Weights of a small GPT-style language model, trained from scratch on English Wikipedia: width 512, 36.9M parameters.
MLP neurons of a small language model. Each row is named by its layer, matrix (gate and up: input weights) and neuron, and shows model dimensions 64-191. Each number is 128 + 32 x the weight over its row's rms, rounded and kept within 0 to 255. Numbers have three digits each. A neuron's up and down rows have the sign that makes its largest values positive.
After each neuron's rows, "fires in" lists the words (lower case) most often at its 100 highest values on Wikipedia text that the model never trained on.

L5.gate70:078164120123117107075129122090128189132201135160086091119135165106138103079171145093124070124099142072142124158145165125097113045176084090169159111151100106173137139106114118112111068126162171105125131067047116149088138112105142148121122150130099098138156149137152138089130133175155196099077107063167162046120116125166113144105106139123105168083121151088104115120182089077149106146180
L5.up70:133137202099171127131109115065173118134056100118127128212084103089091155095156174151120109124099148163078098142109061092150162084162095161147087112178128078100149115075181128139154168142129070120065118152118112114093135132138160136093157114172200155140092175108167148159125100214167199125104085139132136085177102086123129100125136165091113040146144068150105127131080149136138188173138
fires in: "such", "that", "these", "they", "also"

L5.gate548:140123101071117139158127135149082150164075098119154150118119098170131121131101161137201105116146112153105150129165129116126148040084132138126132183083123188100075093122141095123137111143079146096155169120130092169127158031097154101093163088158155093071149130108103139101128150117080097099207084115090073138125159096119122193130108125115132088148091108087103112145143096109225131140169
L5.up548:180173053078154085101105148163134120118128106170136122178138162131177139106102120173137126159130150154104178073186088107105190165080129149127105113136134145065094143118096144144142117161131087144127120111155181120087130125082131122114115128144208102104143104111122140121061139010111088123091155119116099145151134145108146159041149143104112122131077104078136086161118080122186139081157
fires in: "as", "until", "because", "due", "in", "while"

L3.gate869:175087135161180128155089097106134171112114132163162117094147106175097132054119168132154131126117143141171144158138203075130100143136071082146045113095162213147182138075155096188151140137194172141131122127110087098167106070126123109103119155150110113171186196080134132128084036143129170167091100118165113101079114166144098146120118194112196190105134156134138174135153073122108074163090
L3.up869:133065159120089200101143114121161160156111172105121195169121113135171160168134140155105152144158117127201173167094093099135181112195144156151153163072140173118141128163159095116121139136093163162110126090090126105165153062158112135113190138121117116141139056085154145089094138135142131138077147135157124123160189124140115085126099127164138102118126103102155085121112108117141143151136
fires in: "and", "to", "also", "as"

L3.gate1142:195139090109112096110165150082095109096129095104139118119194095124125099094136057121178158114124103160192113125097098148132117185045109134085086138129174119102096122147128111138116149164121115142113073137088123150136154122130156126111155136099109163130124118141177125104118085124090051089149077133126092143087131088137140131159160137101116147099116168091125092207124148125071098098141
L3.up1142:162131109204129146131156099102115121111166154166083137159099108124113079124139126168116130063092158113080066065126097087047163159104070139112156124135092194133053142147093164156129129150107120208130085102096097133138112136083099128140086078065198149091155131089077122092129120124131144099120106158117131153104130102164149145125158101183194174149142135146095116154121120139134154144183
fires in: "it", "you", "them", "extorquens"

L3.gate1123:113163087129142133056147099163127158126174080130108049072131111181099118133079156056117127182135123107166127104092097061121128131143145084131110119106162151154168105143120139160135064192150133121144107167122174125145094114108114105173094171090090169131184115124151113109129079119117131167120064172075114130149128149138174149104148187130133088103115142155099146140107094058140129151167
L3.up1123:157160103139165147101140144149140109128116154118123111156105192148140132121174059140155167149163132107176123120174131116142131080163134116142070123123106167154157110099111075204201108139163188167084130132106141131093090099116100140147127145086119133131197109117180130159156142107113156075113132083104131168125110082161137183089160102118150166092085150065150115102162110160112132103158
fires in: "it", "which", "that", "line", "language", "agreement"

L3.gate438:143135086170143168145056118108140165134113130114181127129118122148072099107134176138164165133052075124145119133166157096120164102128194152114135126112143151168144183114098103189130078152060146061154135131115066150127112136124151162095109124203104113149151125099129121101065066138128100108118185141122158126170157186146153171117106152153086105133125120071139118149198135140126120140168
L3.up438:138150114158159151115081152103095090147108142135144112172132130120112091161132132139159152085141081087097161142116082136097107101106080163145155134064137111165073079137129207076106083151053160111145155102085117149144146123131115143099110199102156089133159095106136093080084143168115133101165130140128139136103144129095103137163118080174145157143131156134114100179114096170097112130176
fires in: "with", "to", "by"

L3.gate454:111112118178138098145123133165137152113151129140093111114140095137131147031117148098102129121125162101077086100116163166133105075162107094201127174161155168122127130152158129187165148163171143152134177125133114070136164136146175131111121154127140157169172106085157163109164108163131095182121133101129099137130109047072111135136173112093140123174107176136131138119169115159190168128124
L3.up454:185134142095143124173147084144100059086140162136135079122142139168186111150159177060140089088189123149122131102098083153155109138170075142156094137129092100097184129140160077102098083123110140129111156155116151145036124118136172132191081157110101067116152108140129097179172091101109134115114127154115102140116112140120090111121103117147141147101138106103128185103182129150087115146095
fires in: "men", "national", "women", "pol", "pfl", "p"

L3.gate848:141150087126158100120157113096128124186087094150171080119143168187078150119102098143112139128209153074142162167172162095163171100134111157085102163166140126174116158151109117103160164169076112128090142196106141174140146138051141128162103133114154170086135108099079136147168112181151136140121131191171130101088135122140083105104152133146067183132128136054155099157120142071122075165118
L3.up848:088130115130064151157061076124132108163124154097159090145147076140099126099129106106097145108175064152103159083145112102134144117137104085070138125143133076146111159115106168139112107085129095096212168134100145101145136149095102175040122134150036154151115100132066139152105149184134138133044140063095090106184155145151094094075081124094073115171133186133133156140077115116158131142124
fires in: "new", "long"

L5.gate312:050153186192166143127132105098114223142104140114112137174076082108128114119163167155138111195152117138159128113110105128103111135103173127126122213040108110145087061154102107127118111099152088074101120119104134104168116069135190069103111146135118106123139106037126131119099143194101178136107137121148148114154133095113159154211035139158105078121140108135110134115148103156110168145138
L5.up312:133156138116119149188090126118171067120146161206143158094191091140142155109124084133091133133166051105099155158134110110070139127091090137194133119160116208119092116115110130105140149127123134101074135182150079204109167086130116073153152182144176119128121132124133141077122111044051133110123122117132065151069091094134107100155101137118098144119060175111142125083114170178149137156121
fires in: "in", "of", "18", "2002", "for", "win"

L5.gate842:144083112099139107129053174094094147169181170098108099107128088115148096213191096126124134130141108121150131091158087097122167081146126157166096162115171147101132081162141151161188098084080131170177149131126072174155075134139138142142173106158147086178154150107123170123116122147082123176125103102149078088118102164151154142116137174068135090172138155111116168148124134087168127129151
L5.up842:167045107102094107070129201199079163072157127157109134111174165109080117193120091105152130080102128179097196152159134087112170183120144091078155089212110151125118129167133120093161167158126116111172104182087084114126135176181142117117118136133135086137158109094121075171076115088114130087102061145087106160127125120060118121081165132116176109189194126138135097135099164101153086122110
fires in: "a", "in"

L3.gate5:113071144104125155165077176132130104182098197071101170116114100146074142124104181157044083155083130111143113148154077120087144137113104094150096116112130165083185097100169142170146172149134109133120157139057124053119127131086177136133116148192126125129135136140120149116115097057117126158090184075109127181122115188089083181094050139131049127156149147090117075081126121154082114141131
L3.up5:147112141096181076086071101089147129156141129152094158106121148148106098161118131143129117115147128152113124098134107146110114100099152173169158132199103093116149136097120201162168175130142106124095189164086156139141168200097120167091135112064103147100115134155141122173088067159143142119134117098112176123102131141143128088129067125138124095055097094084106142188081141131157113164106
fires in: "7", "1", "3", "9", "8", "4"

L5.gate306:160085093116155135189115115072100135139094110121070161125139128110089100121131158148184159126151095117188143114103180161118133117149129190100135132173112119110090074138196171074168107184143124147119082122147113100119108124137130091217082098139229137091114137147108104134071121179145161114144146141130090099126213084106099126171129166140146116126143072168165068123170159158109127163094
L5.up306:113135150152189150073150118166154147126176121194110163151162170134151128139091183061100161137134071104119127181133124164106147177160116161070086109033125104231127116168146152129088115125104128131099196138131111090173137115140166179170133144122122142192060160156089129154088126094098116101126132149158143132048069180114170148149155142072107200145140170082117158116079149133143129127141
fires in: "of", "for", "to", "despite"

L3.gate442:137155100111187091167116099175093152128035117103140127075113149159138162128129142151083159075149173071123172076121169110121162102163157141103155164139138161099115112092116195122130151086100098088115103165138107101093133179125155091136173143128118087109123100099209104139117145151080129201123148129147116132075037120129151103200140122163152131083118113144125151137093154147150033102138
L3.up442:087138136042132085124108101092136113157064102117134101190087186121083148111110179049137103139115092137138107162103164125140112117101094091095126136133117093137199094117136144101117110089056158126147085076217115131137104171135101142172094129111104079082141093093221126093128128106138113086157119199167146112138127165117137141115139170109198126108156147134127142134122099109186119097118
fires in: "2", "1", "3", "5", "24"

L3.gate1191:109116110151181116177082121155146143063065173071188121151080148118153172109139179129090137110140157112106203121142142064187102120109136138125139140109097157116205094102128133094149133103101092044148110180175107081113102103127177101174119152113140098143089142063098139145170121135172103156119186119126140161104147149126103070125127141144137140111144177158125151113109084135114135140135
L3.up1191:163087152133181094180121155145161179096096111121158114099052123109147180149135179157143065093108108091103181123115170093138119107126099104060148095090107082090145158085078123059134095140131108111070186128155103166111179120100197131171072084141091081101170113128130145135103125095146158162165147142126148171124131216105112161116099142135149141081173151146115197088100091091129111128155
fires in: "7", "4", "3", "10", "5"

L5.gate558:162128141125151098114114157164165103133185151071102106199176108074106143089144121060160133106150161108155150173121146100104122045176129132121054159118148071157148168103122128141091150109150124089205145109159130096142151107091075145174145132164125156105192116091135106149116152148134100126067157055093110144100153093147178047122076157079103112070075088123176121202123127144163068138150
L5.up558:134176118119117183137148178110117104208107112100113072144166143131176140148140138131112120053134175125147104146122136069135199109091157124132047135106133119151135147104120111196157109178140086121106133144136135095209195149091092035154168169165156134146144107129157103148158083186071107114148148088136127091061153117138148124129109065148139167117105140097140142145129147098075100124120
fires in: "of", "north", "new", "in", "south"

L3.gate47:125149160145135121075088102158154086123122116058086145166109204074077095088105107077167114088135101112052105154059126142145136163134139092133117167095123128108175095143181120111126145096065162063136120068155155076110068118172152095105132167120120137153172117141134172066081134123131150118189145091181153123178136132130146145153142102178103087078155167146163166077125113122135115096144
L3.up47:195124153166142207120076151143169104151080085102132146168155191114092117123132126127107069077102123116072104107090151111139104116152147061111168144159103129102129106147103161140142114137128118120143124107130129124089121121203133087142165232130092113162119147107074142097077172121134142163092149162174144106177128124129125097159154146180150099105092142138171151127142162179116185110103
fires in: "21", "29", "26", "29p", "19", "31p"

L3.gate863:107116166074127184125115108130162097099109152139126056131140109141104130111148113118145090158070096178107124120096184184121143148072139125133134090174091113136135108163130118137196152158133127114125087162133147109111059137117129164078142120133142085101146162119098114144145064128126180105116158123164101120202133093158139100121095155096099114094091063106196131213111174112175149100136
L3.up863:157113125211147046111091144111165139159164079126150138134112158112110109158114138101153180080107082105105114149147104018151188128097115109184111169109113122082121122083101135168097112115168095095120124138133111094138164118038110067175205159140108158226155126066202150073113185136162152133102126119130095101066124166103140118140166087142108160109127162091140175109142102107150106120120
fires in: "august", "january", "april", "june", "march", "february"

L5.gate709:123102157110093114114090126146121116118130091116126079139181140119102094085103180137157144158090126092059121162109139169201140135100108108149120141103137149166086154164153106047172104100132144134087155105119102123120128145171152115147120114102064158122132149110123151119078139136097108135118153077125150096111110122089085105175111148119166133126163157071106168097149072215184114170155
L5.up709:135132135145151087186111154170165122036119097121145095135037156156067144089192079132102127117191126159099162122170187129137152103153129099100141144169102088139107123127154171164177123133105160098147139152141126111108081117104093143134098145148136172111108116097149099108140115111142139168150142122127184120089153139110225089126160154126115155153125121183128061142085107104219117083201
fires in: "that", "wrote", "said", "commented", "saying", "reveals"

L5.gate653:048145065187135185124116163131152105142149153170133116108142180134199170070136129123154156099108178108105147140124151072140161141137117113113098117167100127116185118136133148107171113071138164097128109120137158116189099207160124153132182097150162129150128180073125146108105105075155110085119122112163145131099132164061125119129084127164146129117151079150132089102097129101156129105164
L5.up653:168118113122131092134004179168090157116080114107132134115104141082156135137142073158118147070153106197111179115093163045091136082165150157086166124135127194085186134175154165107140174119215115106177121112155136118210097165092137162114119130099141100146153140116121113120077098132131095115177140136116096148117126138107135150106123066168206137151152134095055141060101108148159134140162
fires in: "were", "was", "are", "had", "a"

L5.gate119:131160105123117139109120130114141154200174079133133122089094114164140111111146173134167097112163178060074109122098106202107145148106152169133115135059163096136164101083199076147059114143179109154092141140181131097151092102133126105119134107168163133140104176081137097128076150138130127136134128102176142092114142189211106144150120106124134103077123127114140126146172056075193123150141
L5.up119:101152168113090044136136116103061137162156125095116147141160126119128128126111161150095166105147127107117082158145088155125107094098091134087123152093127164136164158149112100083103104133091096093185137220134165058180122112211132067085146113063110166111158053128123118130142130105097152128140146178170147135122146135113088147171170153181066167138111094080106165181081176151051135102069
fires in: "each", "one", "this", "that", "western", "every"

L3.gate4:122099103126108160099096119083142187102158034163123153142121136133064168100068115150103086152100109105112106119118175056073129132124129100166133151097061098104129147083089147095177116152148187142137132091133131148124086137093114152142112106125196139137111137095071140138134072063117145065153158046109151114129194127131146136153142148171146129151112145105111147130085083073148104109069
L3.up4:116157151138166129137186075217099135110084202113119109134094185115112137134132123150083173134048157125148166103106065153054143102121123157070097124124219126166157138083109107202128137163087139138160099091161144216081113115071057142130164089116145157083166106186124149164129142104123082158145180140105108111137171148131155173132133115124193081113118131096120115101174125092097164097119
fires in: "she", "however", "they", "these"

L3.gate977:135126045177078110184099195195104101105083112139140134130145064120094086146091113119131124093096185139105110122017145086133133125093143075085143113083132203123111189108134140115054161150090138141176095137117146092154139153120184081141195098091095175145109087119122131133122129115178108176131195088155112096153169140173109044105169124165143132084070090130147107176108103138127124122112
L3.up977:125075144134099122126141124133193141123160111127128169112054100110148168126130149137108084143145186228141108034118103107131130136125125105124101187086092116165109127099154127150097099136171108107119120176147119107117140106097144176138125074159079150122119200138174127118134118124138074171143175102111122177114115133089120094131124158112152095159131080171195122149059160160137127094163
fires in: "3", "4", "2", "ned"

L5.gate661:108131163142143101161078168110150121136131173085101106099118130138099176164123175130062064127166102149156132159123145047102140131098082118141134154178164099194132126102149112109143164153130108125183053162069120089095083144193108156121116151088066163114191160130164157152136039141130105057085151098137095135120123142092139131104058130139087089111110184221103117122124168162160137143126
L5.up661:054099106134144118065107093118112044138184097178168111119148090140141103121123119103097112145142201102102132130127140203112128119123117081123127120046092113023118133124141139078107093138138139162044107110171144071166132117115164147139094066139128109115091172114099115106077180160138131087173075099090154160144127108128087190131098090090094170158169133127123135129111087139103160110142
fires in: "8", "9", "2", "5", "7"

L3.gate789:166157134154165148129131190166135031072130127104133123096099179171154142098116163167138126150118168111139172154162124097144128106097134125105128138091119189150128069149082096115087179069096106151121146118119064097102133123115145180079145156159150121170083098132138049116175119120082139129102127165117169126065138132100115117122171122187122137100082169140131085139146171078128109116157
L3.up789:130123110125123156129156140125093112214165163105051085099156124128182113157165134077144159182124079072085157051094129150121167092083125163132146174076117176158110162146117138143097133113199094191081125133129160083152107132096097142155081119097075147146076108109180107101087148135111125077181124176195086138101189179153157160142156151190083123108128061154080183174108159100149105110123
fires in: "that", "are"

L3.gate823:068103103175136145148120114120163170093103084096077067112131135148072055115101150101151106167145109132168172098112144058153190094110139125113154182130121141129142126113137131204155092075145222121123098156139089108128070174117118123189136143097137147116125106101142133078139137107074120065168096087112148121080130169181141164058138089106145122157142106140114124163218093078148089156101
L3.up823:147154098188154150137116089142147111211076135113182150112106097138191107173158150095151077107157087124155150119094146167125109096111090123166084059101103143142065156133111084103144109088143146153140126083130161181158093151162158136167104180157140145112188151092161115143166149173123181114134155164133133132045123197124155156107145164186130134103116166098133163183135128081105096152118
fires in: "this", "these", "that", "it", "they"

L3.gate120:138092061162117224098151106097093148104098108169215105104092147167124179132190101124148142110126125129148167144133157120153156119116207157162150126109179107121145143156098180097203158160142134169167131129142057098145071111147115152149099153136155106149125149103121118139147152104166109142139154152106118142078112149148118104086156167140070173183145120109080133183187146072140110134115
L3.up120:113140111145125136085126141144163079145050147156092132159116059155137162107106165122128114104134084169200104120134158104073095081144090101151126117167151130074155154138142088067127157053141110149119122163116142124126096092055084138142135198097111143118134123075200140128118133142129079105098147135171157150154134083163149118110103106176117088096119148139124104117102121165146139178158
fires in: "which", "who", "what", "it"

L5.gate792:144117120112200115106127140125160101110109070164132118115082085178154150104091161153113089112116090099065147109130161119157128096165118107048167153140086189147110158118097131095132104132136170116093154145163132123129142088153094105135179104168095115121069092120191090133156107106130150086154049113093102120111132135094125123139105151118079131113142155138100146185135085119177099143106
L5.up792:131126175147109104189075171113185179112122103103139124128134144168095068130111131162101153099117153165079125108057088120139167108040145148132082119120160188094087163154123142150056149132117128076072146120151085165131124130090132126129094124156103077117119171106121096112112120120155159170115096097115167128164165082137116115098191133120148093164201166121152137164171149183133147104148
fires in: "1", "2", "4", "11"

L3.gate819:193160130111172128140117118133134103072129147111125145115124133121097098140172118100100141097165125170130134144123140153182183153131184151098171120134121197109148130109155133148193136115156078146125100144133107130138147145142209128162168119138116093184129197040150100133089087113129149152162172095099103093105172178080063128104184173070111188092150140041155083119094120096076119117129
L3.up819:060145168111143097127139113127137163103095126123135209111130090124114131183114131146136130085154098074067077074145105167172079131172142137132144094155092168191143142157078163187174113158165069189162163079121137110106079131139143095149141155138161152159153184092147123133093099083118170144107152106144101118086182137129132151088175094088138132086164123096140162108140132166119133109158
fires in: "the", "1"

L5.gate634:121114059156099174144105040153155098103110057160120063118132095160094122087153105081171192118171055080100142112171098131098109094084144104123161176096186158152166130117121090155084117106055118135178126127090100149109102065141129109117123104180119097141065155126142117103109131108089118136153067080110157080151133080115179168128078167142116147106108112087184105104197108091153110155137
L5.up634:164104104077124089122156115146139117139095127170076149115149112166143101079098130148128149118141072174089093116168155081142163105066104147045145196133130097096107118100139099190212132144162140111081089121158138118156131056087136115136140155159156082101156153143158168111068084070105070127146106107091106141141121153098134146095134145151149124176099073111094063128075107144183124150126
fires in: "in", "on", "for", "with", "from", "at"

L3.gate30:180119115109143150155117201085071144088133120175157139144116108127097115074150140085155126184100075092146167162153119112138133137173152179104159108102111131127131053090173082178154184155196097136137090140123124117109081180107154107134161103140169070192115120106206204147156130122081161171187142109132141104111126083134178113112135146150113194151181169156079133146145127121114146167115
L3.up30:158135132125077103117185113115102061129140095139061078125107099150156085120166167095236155148158129138103143191162138184138127103084164177148150115096104169158108097121144094143118121102091087159092178079130092176142102082122089130108136091115129141140090111065138161108133123166122143133121121122127156082129059107147156080154037113146118167157202127100105133119094109096150136127159
fires in: "that", "which"

L5.gate142:172101123084138098139155125087160186161171127135139187154104070123139169179078136149195133147095059131145103161135132113156147100130150129094140145166088143154144124077093130143151180085148119119141118177156110129089132126116165091132174133150088088140092111133075097145130212176080173115118111117110067105112180176131154158096153089134080089111138128109059108156163093183163122128093
L5.up142:098139147131130102136160090187123140189187128085141147136117155127125128039114124143092106176149051117127110162152126104162113087082121138117141125126084155113110185140163106150143106129141110154141133182183124133144139120142151140141158110100166149176122103124165116149118121165103145189117127186059116101140124152095104130201150123133172169127135130163118091142136153146155158096113
fires in: "that", "same", "this", "significance"

L3.gate845:075133119060092109119131039117182117068198119137088140117160119118118105100127109162112096076157154182132099122094138131167087157097120201155098157122149158116103098080158128153125139105109069122157108122099184153107108217090111106134153121126127113117096184051136090100137146168113150133155103103166105097141175118151120144182115116116103126129106090090184129125125159156116108094130
L3.up845:132086146120157084156133143138125133112085132150113190103167099110116194171120125116171125186122128180148152167121162124130141095135092185113143165142153123090129111157076104117135146092057063129116140144101151050106129091130083167136109109070124111137130109075141156151150130105129202174158086170077165118044130147106116112106093120100120078109146112190121062157158114122083187178113
fires in: "many", "between", "several", "multiple", "two", "three"

L5.gate1134:204144145127126131084161138174183130177133099153135084114161111132130164076175147102145106125116110129104149144161160104106165096107140142137117152091170053114155118097141089210128194155105125110176076150143137120134117131107193120127125153108153140126141125100173095133099132187128163136112188100048117155086116069149099103104099143071100096078082111122160121124114124118181071152103
L5.up1134:087118115091160145139144133116126135164131121085129128149172149163144076172122092099098155152114217075147063128067167069119142167122147120126075069099111075099133123138165164072143132079165125154148147091125120145151080124125135144113128101076143146192115141127080118145128089147188131171104133139114136089180139124145104132132126084146101174125172217141064168192145115137075132094113
fires in: "of", "to", "new", "in"

L3.gate175:141120181166151090136108104114070142165123128110130130173167138096146111124109153140095147107143094105147127111072129159152165128094150156155101114097112122146110147097175111057142120119101179115128118124149110203126102110169112152218102083157142116171071144102118210060121124122109115024210163095127199142106192193185171162122107157059064130133101132071129163133111115115125116092139
L3.up175:145165034099129111208078111076121160119105115148157118163145155134116101069107107144114113121088088106163107145161162069173086139109174098090081126147093141144111113084134131142171088095122115169175109141120159092110127105073118128155127117151172114106090176141145096068149150072120152086129184135151110112149131143137137126116180175148131098140121170112151037150149171159182132133120
fires in: "in", "for", "ingots"

L5.gate572:113151131087113172124118110132173122178144159105104119058136176141142113108175149169209112098147099099108136188163162142152079107099089157136147107174178125141163151098158168122081126130049067121094104126119088082134128140102232134094060181148090035142135159089084094161112170163089114131147136092103114181096094094085159152139142108108100154093157155117130141136183109086125173153182
L5.up572:063134082124115119123101121126135115177112159127122164148166121113145114145121156130125166168132087211167146074099105150122210096152126161141173139109158072166130097166091166141107081134115086161159095130087094107137095088167158158134133141141140097085176149098118134124109081181126128115093135114147140102129128160095147123109161131116125144050138129122052121084143164189109136160149
fires in: "had", "would", "did", "shall", "will", "1"

L3.gate384:159160109186139123154145092123164235094188149121147153160033116138142177150077130152158111194151136127134112160121105101143131148147119161117111037134144126113186158173117135131137138096176158102137075151141108102136120118148161152109069139138138091138125187140113127146113065156131138108155157106141132113141176074141127098096160156143082122135120137127143108117147076098116102111138
L3.up384:120107179117121143134108129147140143074106092155067123166146132148116094150128151141171150110158120125180086149115099123111137152133081168134150148136187141129136159109187102098128202104133087155153146162132087159136162158092161133123198153109147122136142086131161171074128093101123115054153163035140080122096145082095085191140160154104141132108142113180102114175129144122104070108161
fires in: "she", "he", "i", "they", "we"

L5.gate457:054120082171143138104085172049091119106101154201116157130117179143130134195118147169097099085127130070135120124126212149085145133149091174126096121156105127174160133118090144098163145108175157069128078085151139122158110120144182156109112158082143137079137188144191131197158094103055172074102216058099126080140093125131109128123146065126186162130125076158059060165114160126166126090116
L5.up457:125095137156074170118141060077145100179124152119147080171086174149136120111120166180060113084164101133110153115196150065164075108177077068090091124101150134102151108146128157128168167148126174092171104141107072126155135069128127136157112158113111093126118098151162123073080114158104184100148172192122135120063062098128113138077192121138164083117147153120083147077134114057108084131140
fires in: "has", "was", "had", "is", "have"

L3.gate1295:102113144095066097141103148173149096107161136111128170153144093133141115141096109095127177085070103096133149123131158119155132146017126108109072121176106126125140145097132124138119092141131104112099097196134151153059126190081126076110120138154138142149148135071090176176088108059141124130113128086142110134107061141119098154106137116107180106126153088115143059103114175176153110127148
L3.up1295:131135117097116147195085194118115147178108146118101131146132160116082132109130136104160135085108135131179113134140155121111103137123079103104125138117139130158145088114166126147118160106080120093131151166095077119154153209114160106112152109211125108144135110114098162161122104113119095159114171139097116136139123171145104141145171156128111188189199179143147165210123159113156108100118
fires in: "0", "1", "3", "agung", "asha"

L3.gate1304:139082082146133126164083066134152133131137150125122121138150092153119106135150118163116106102086150178099154099109103127149098150134121088146135102203135154147191099077162082148127077065148123114151189117060099182102076123092151123110145128126121089143116140136087115113174142186087118126146118134090099097097097157129146152136153147138074101119116129109092100113128120105105156155187
L3.up1304:201119136141122091110180128102130115072082110166133123135151177110159184108174110108072107087107101149154110179112117112126116115144088109054090118120180108148114115084093104150184146109084117181215164109111160075080156138139092140156199085114135143068178182081152102167105113150166073125136141121125079125097201108105122130116151098128111110155116161035162143104118139129143124095141
fires in: "after", "on", "in", "and"

L3.gate1113:119180073093222163145152182054169115116124114115184098117155126154109066081121142125101126110148115143166143159122176142125115136158174072114138123159085129121085113158129121099140117101070123159202103080073173129169126084087164136227138144187156108179137141090128153136164110129132098113119098116104129125138184148146108188168164168189061093108088120080136130197210101126118121128174
L3.up1113:144136093143129131096151130134139146128076107185127084100139054114137172119210124112189124125130162081178180094108156085097146132082108133165066171092080109148107113065122158173175154140161113161159148091136166153118114113120139100150069169111118120119135152118099152139121133127156171089182121145133185140100142072129118115144179091102164180143055048122137177136137105098142147096124
fires in: "when", "who", "since", "that", "until", "where"

L3.gate257:153149167137120132128106140107139112139137148111176086135067131127133165182143144067096119155144127135138067199090098133152107154141114144104142149119158177086101090164141120138094091145083127139143135142138200102095163110120108100142196056162085046111164126124127119108071140159117109203125154122143112110091147103152095164144120207112119149140154126185176161041083101111068076147119
L3.up257:155100142133155189105088166132147115146136159064123163067121073096140113156153135083097090173166130173108114100120141148132140120126173147093172182113145139168172135085167107184120079147176152062135090133108169087140152146088150128176134087191115090142132144096142092146155064083149107148116141047148077190084121135082141146142098114108155148092070162156127168167099119139192123150131
fires in: "4", "3", "6", "7", "5"

L5.gate1209:166124091165173128078133083167134131196177097153139105126093176123132087118169114116170130148145120145102107220112147105158122101089101076131135122139094059150073167088078144153173135099171132101169137098114107150113063146065128140157106033150142132129119116127132085162083103166144107135127170144128131137190149125190124164151169117149147148168107078141112153094187151090193121142088
L5.up1209:171187135170094142091147147209119117112176089109098142109098084182171142131146115169124096142098155100103126166117112131129142126115100142140176121159117114171119140114162142166126116186138166121130133166209140145047106138067162122029125150109145104158160185093067112162162124084115127131203134157103146121078141094141114095129210099112169132205164105193102156153137167117140097111156
fires in: "which", "that"

L3.gate1147:142120144163181153179077180098157161148109116101151079144124114112098145099184096122084166176052161202093117127134151034132120147181145058114063124175189152106084122082114120168148128123114115127136156118147137133129123085145106180117104152138116119166132121165163136204131126154131095118073167088137084090210124165113189081083115079137118111175038071134137125125156154144155185120149
L3.up1147:178113063179113124080185148133111125097130069099104078097086140094124156126173096150135146124025076096092096079136180148121167180110108108121130168075093092130123167104097167116209168140077173138154176139202112146112149090122155122156173084100114159096096108156173093192095112128093100159193126076182111124167209091123167137186155079141127116112058133120096101140144125138101160136134
fires in: "in", "to", "depletion"

L3.gate470:129081175141098144106139171109108174100089105146095125119115143103087134129160101160104151090105098132108099142073127123147154115100142114164149088046134141110084061125195125128122130126140074114121168126201114113144073091144158097115084131112158107168164119116151156185096143138103086130166154084122115115154116049125055090120165117170072147135135100098101136122139125131086120091171
L3.up470:124070165142126147175126138154160213092152194133065170152138156125116130106136110145149093083115111186149156134119159114181104048091102171153127129144132120095117055131143078134069108106178116108194109106102146071118146181107094122148124096172126143153117130141069127116103120171097201135139087146110107086057112108088140062110099130147100127117140104136154113118178093121141117172147
fires in: "one", "two", "three", "five", "four", "seven"

L3.gate170:146130167132143111061146107123117132095135171124163117127154173146118185115161104126107236120136176087140152115105099121104136130140104117055120166132162125163123179133165136143198194069079095090092184127137142160097147173116094158137090116145141125150054146119176120118169063053096102146186129103121139118119117114123153134143166167128153180095130137122143109166186130150080107135141
L3.up170:122133137131181157081171141189145104137161121160143150119088083109111112151134171093136128115071105141145161144139132114154159135160133132130161110134098110117140124135103117133133152140108164096117157128083156100088100131117100062116152104084092132105081095086113157043139072109149060060094176147105151082090196153155146112130127117119120106107102085179107118088114110147123090126140
fires in: "6", "7", "3", "5", "4", "11"